{"parallel_block": false, "init_std_o": 0.00525, "lr_head": 0.00955, "schedule": "wsd", "final_lr_fraction": 0.0}
MLP neurons of a small language model. Each row is named by its layer, matrix (gate and up: input weights) and neuron, and shows model dimensions 320-383. Each number is 128 + 24 x the weight over its row's rms, rounded and kept within 0 to 255. A neuron's up and down rows have the sign that makes its largest values positive.
A block is one neuron, or neurons of one layer that tend to fire together. After each block is what it responds to, as a language model described it from the Wikipedia text at the highest values.

L7.gate114 [143 111 160 152 117 166 128 101 114  95 168 125 116 128 127 168 106 123 142 115 106 113 124 162 149 151  83 179 155  86 167 136 112 135 165 111 155 140 113 141  69 115 175 125 114 154 137 152 136 124 134 126 131  62 109 103  74 126  90 130 114 123 157 136]
L7.up114 [148 120 111 116 146 140 132  79 132  87 102 108 116 151  99 179  89 147 100 140 128 130 133 133 131 116 118 100 120 128 116 108  97 139 132 104 117 155 173 104 151 118 118 120 160 112 153 110 117 149 102 149 110 130 133 151 147 103 101 115 160 134 192 111]
L7.gate222 [104 162 131 156 111 139 107 145 146 103 121 152 153 100 114 125 122 127 151 136 169 113  80 166 126 137 140  94 117 149 118 147 152 147 125 102 127  84 179 103 118 143 140 135  89 124 173 133 148 117 158 108 125 148 121 133 139  95 114 108 150  89 177 147]
L7.up222 [164 130 150  75  91  86 142 105 116 115 125 117 152 122 118 107 122 142 162 115 136 107 148  89 118 110 128 109 156 142 143 144  72 124  92 157 114 156  98  85  88 162 153  72 130 108  98 115 142 139  97 117 162 164 103 160 109 141  87 197 154 133 157 160]
L7.gate478 [126 136 119 103 117 137 109 138 107 165 142 149 134  98 101 124 101 116 139 107 113  93 130 130 143 115 139 127  91 139 150 120 113 124 108 172 115 141 129 129 168 124  95 143 111  65 157 121 171 127 132  95 115  88 186 168 113  77 101 157 119 138 165 160]
L7.up478 [140 149 137 110 107 124 159 158 128 129 114 113 138 104 120 149 140 119 122 179  78 135 141 124 116 104 131 165 128 117 166 102 106 148  95  93 126 142 154 161 118  89 128  85 127 151 115 148 138  90 116 121 104 156 142 130 113  84 134 137 147  71 185 130]
L7.gate1012 [157 151 114 127 133 125 155 120 117 131 129 130 103 110 133 139 121 108 120 123 136 132  89  96 149 135 118 114 133 147 118  87 145 164 125 114 148 130 160 120 152 124 157 144 133 166 118 100  93 135 128 143  89 151 109 140 121 119 138 156 163 115 137 126]
L7.up1012 [108 132 112 120 125  90 115 148 117  98 146 104 143 153 118 100 164 111 126 143 109 113 124  95 116 106 179 129 142  94 135 105 109 107  80 174 175 109 123  90 110 134 106 113 110 111 127 131 105 143 115 160 127 151 118 144 139 122 102 114 126 130 116 161]
Description: Fires on nouns and noun word pieces that head a phrase and take a following of-phrase or name, mostly "name" (common name, the name Reus), also "course", "round", "album".

L6.gate566 [ 86 107 150 128 137 134 177 113 109 131 140 119 139 108 136 144 145 141 122 151 147 107 124 120 144 132 108 128 136 127 111 149  96 147 129  90  98 133 117 103  88 138 123 164 105 101  81 157 143 125 152 109 174 113 176  85  95  93 144 145  92 144 134 124]
L6.up566 [127 155  85 122 121 118 162 122 184 108 103 123 125  95 129 123 128 116 106 109 152 101 112  80 136 143 159  78 136  99 144 140 176 169 120  98 163 146 103 159 138 166  82 125 127 144 104 169  99 161  95 141 147 135 125 100 131 130 136 133 153 118  88 131]
Description: Possessive pronouns before a noun (his, her, their, own), plus opening or middle pieces of longer words such as Her-aklion, football-er, pri-son-ers.

L3.gate59 [155 135 144 120 118 157 145 128 116 113 106 118 127 114 107 106 117 124 107 148 122 107 138 111 159  79 146 129  98  96 109 146 125 107 132 168 148 116 178 154 113 118 108  98 105 143 156 131 153 126 109 177  97 129 139 106  92 137 165 116 113 109 108 127]
L3.up59 [ 94 141  98 141 109 102 136 122 114 189  72 131 126 108 119  81 129 109 154 136 105 113 111 125 166 141 152 156 138 132 139 130 129  75 173 160  98 117 154  85 128 148 127 114 122 159 103 104 134 154 122 118  85 160 116 103 167 142 149 131 154 107  94 149]
L3.gate585 [140 106 146 133 125 163 138 132 112 116 173 102  77 123 141 126 122 121 131 109 151 150 164  96 143 142 138  75 115 104 143 116 147 124 132 157 127 134 114  88 193 160 133 125 147 115 109 152 161 130 146 156 137 151 133 103 140  97 119 160 115  95 150 114]
L3.up585 [ 81 132 135 125 122 127 158 103 119 108 157 107 145 155 100 102 126 146 161 106 146 131 128  75 137  98 105  84 164  92 111 102 131 174 104 150 165 147 123 170 120  74 135 129 151 147 108 148  98 110 111 129 133 161 121 117 114 109 143 114 116  99 170 150]
L3.gate687 [137 157 148 142 130 122 113 155 155 116 130 135 131 145 119  91 120 112 119  97 126 102  88 159 134 140 142 131  94 155 155 139  96 120 139 112 101 139 161 141 101 108 162 102 119  86 154 152 136 166 150 104 101  82 152 159  87 102 136 123 130 119 140 136]
L3.up687 [120 157  92 131 142 145 128 116  80 170 162  82 128 123 161 106 133 149  84  98 114  90 162 155 147 129 106 103 101 116 105 130 160 166 126 134 135 125 130  92 122 106 151 148 110 151 151  83  85 142 101 117 128 158  86 120 121 123 174 133 117 135  97 126]
L3.gate990 [123 133 163 178 132 141 110  99 121 155 106  93 145 107 144  98 116 108 126 150  96 113 136 161 115 117 125 135 158 133 139 122  95 149 127 113 124 147 133 117 139 132 104 109 131 172 149 110 155 119  88 109  92 156  66 134 129 119 114 142 115 132 156  98]
L3.up990 [156 151 113 145  86  88 112 135 124 137 122 118 125 141 110 157 142 122 123 156  89 111 136 122 144 152 147 131 140  98 174 134 131 142 141 123 130 171 116 143 166 115 105 135 100 155 118 147 134 149 113 149 148 107 113 150 128 131 137 121 134 128  69 169]
Description: Final or middle pieces of words split into fragments, especially "ing" after short stems (K-ing, Dy-ing, anyth-ing), plus bo-und-ary and po-s-sible.

L7.gate8 [151  92 120 162  82 132 140 129 169 114 148 131 141  90 178 154 120  88 113 121 121 135 125 130 137  75 100 147 124 123 117 170  92  93 108 130 108 100 163 129 162 111 117 117 159  86 156 148 151  65 127 107 152 146 132 137  77 135 107  81 103 103 131 112]
L7.up8 [108 137 101  96 118 139 151 108 109 158 111  86  90 129 148 118 129 154 144 127 150 137 139 177 148 131 163 121 138 131 127 144 156 109  79 132 123 120 125 127 128 160 115 137 134 118 193 116 117  68 154 132 104 139  89 144 137 110 102 122 101 170 128 136]
L7.gate32 [116  85 106 127 110 138  71 128 151 150 169 112 120 106 153 115 118 134 146  93 132 168 132 140 118 107 103 137  99 163 111 166 101 141 166 136 100  91 138 114 151 132 112 125 133  81 159 130 132 150 161 101 120 172 162 156 142 145 147 131 143 150 124 148]
L7.up32 [193 108 152 152 112 101 127 135 141 107 113 137 129 182  86 154 140 127 146 141 165 106 168 150 130 145 133  95  83 184 118 142 138 126 121 137 134 139 161 169 121 161 152 129 135 117 140 140 109 132  94 123 114 141 109 130 125 128 114 155 138 154  79 119]
L7.gate512 [112  90  86 161 131 147  92 163 134 151 108 110 130 122 107 167 119  93 101 109 131 117 148 116 124 121 122 120 146 114 111 171 136 158 194 140 107 113 177 118 129 120  93 128 167  94 125 143 103 126 108 148 127 148 131 113  76 150 155 118 189 148 145 105]
L7.up512 [146 153 143 109 134 101 121 122  96 127  70 161 118 125  99 102 121 169 123 100 132 128  75 177  91  90 113 133 147 104  89 147 168 145 119 142  89 128 135 132 129 161 143 129 135 126 116 103 147 105  90 143 148 131 183  96 135 123 126 176 133 117 157 127]
L7.gate666 [157 109 166 124 126 117  95 133  99 116 136 135 148 190 113 120  96 132 144 187 156 148 125 119 116 109 128 137 119 135 147 142 161 146 103  69 118 136 153  85 117 132 160 160 134 152 160 102 121 189 144 115 120  83  92 133 175 120  98 179 135 149 114 103]
L7.up666 [175 103 108 182 169 111 108 139 130 130  91 119 102 104 143 119  75 116 128 147 155 130  87 132 154 132  87 167 153 133 154 148 123 148 150 169  86 105 123 160 123  94 154  92 186 135 125 118 130 137 131 134 114 146 148 106 157 128 147 131 147 124  93  92]
Description: Opening or early pieces of words split into several tokens, mostly ex- (extremely, explanation), im (Timișoara, simply), and dis (discernible); the rest are mostly name fragments.

L3.gate120 [ 97 152  77 164 114 129 132 133 125 133 177 152  98  85 121 165 109 100 130 119 128 114 118 161 117 150 100  98 124 125 171 109  63 157 130 135 107 131 149 127 140 115 118 104 131 122 140 125 136 129 138 127 125  97 151 147 111 134 112 114  74 196 141 139]
L3.up120 [136 162 150 102 149 135 155 126 105 122 147 140 133 156 131 136 105 109 129 106 161  88 118 148 120 106  57 132 131 134 111 172 138 179  97 112 112  76 132 134 125  94 124 198 131  99  94 156 128 140  96 159 142 117 122  89 116 113  77  94 116 147  81 113]
L3.gate283 [ 98 119  98 114 119 118 154 125 107 133 144 145 128 140 120 124 127 102 102 136 160 122  93 116 124 134 127 146  97 169 137 106 116  79 171  85 142 136 153 159 156 130 131  82 146 118 112 150 135 133  90 110 125 144 144 100 101 169 131 120  92 135 120 140]
L3.up283 [122 123 128 149 148 125 169 112 184 137 118 164 112 113 136  88 116 133 101 143 154 132 133 170  88 144  94 120 130 158 106 148 148 115 167 163 143 107 162 149 137  90 124  99 182 169 149 132 127 146 141 162 106 120 136 108 124 144 138 138 100 178  91 164]
L3.gate323 [178 145 107 165 125  96 132  91 144 146 169 126 117 149 159 122  93 127 150 124 106 131 118 108 119 135 128  97  75 155  95 115  92 135 130 112 129  79 170 121 129 110 124 119 170 150 143 117 147 131 139 128 107 136 126  88 136 105 156 139  80 165 170 117]
L3.up323 [151 180  97 106 148 136 104 118 155 148 156 129 180 114 144 118 129 147 146 147 111  94  93 140 127 119 137 134 129 120 146 179 138 105 142 137 108 130  85 128 127 124 158 156 144 120 178 140 117 144 122 171  99 103 142 103  98 128 157 146 120 138 128 107]
L3.gate431 [113 101 158 102 128 145 108 155 152 126 121 108  90 114 122 127 130 126 139 156 137 108 110 116  81 123 118  94 129 153 127 135 125 111 156 110 110 105 115 146 168 102 109 142 182 157 115 124 142 144 162 129 124 152 116 140 147  99  97 147 137 146 120 131]
L3.up431 [112 104 133 138 118 155 135  82 149 111 161 105 110 151 143 137 114 117 141 107 100 138 126 111 126 136 149 119 162  81 122 141 121 136 126 110 113 127 129 132 138 141 142 117 126 171 132 141  87 130 119 112 148 146 106 172 107 125 145 110 144 114 120  97]
Description: Possessive pronouns, mostly his, her and their, after a preposition or verb in biographical prose, e.g. in his basement, won his fourth; rarer word-piece fragments such as Gal-ve-ston, organ-ist.

L6.gate468 [109 102 136 182 124 118  82 106  99  99 167 159 148 116 117 104  90 136 172 128 151  77 105 116  95 130  95 105 152 115  99 127 102 141 109  71  96  92 150 154 133 115 164 108 118 116 128 116 113 112  90 122 158 166  99 158 135 112  97 148 137 166 150 141]
L6.up468 [138 120  77 110 137 114  92  88 139 127 126 102  93 139 144 158  95 140 101  99 149 124 150 120 157 169 136 128 115 124 124 138 125 186 156 119 121 158 177 120 125 119 143 145  98 103 148 144 139 122 131 150 131 113  99  83 132  82 134 124  68 147 136 135]
Description: Naming words such as called, named, name, nickname, "also known", plus word-final pieces completing verbs (-ing, -ed, -ate), as in tagged, toppled.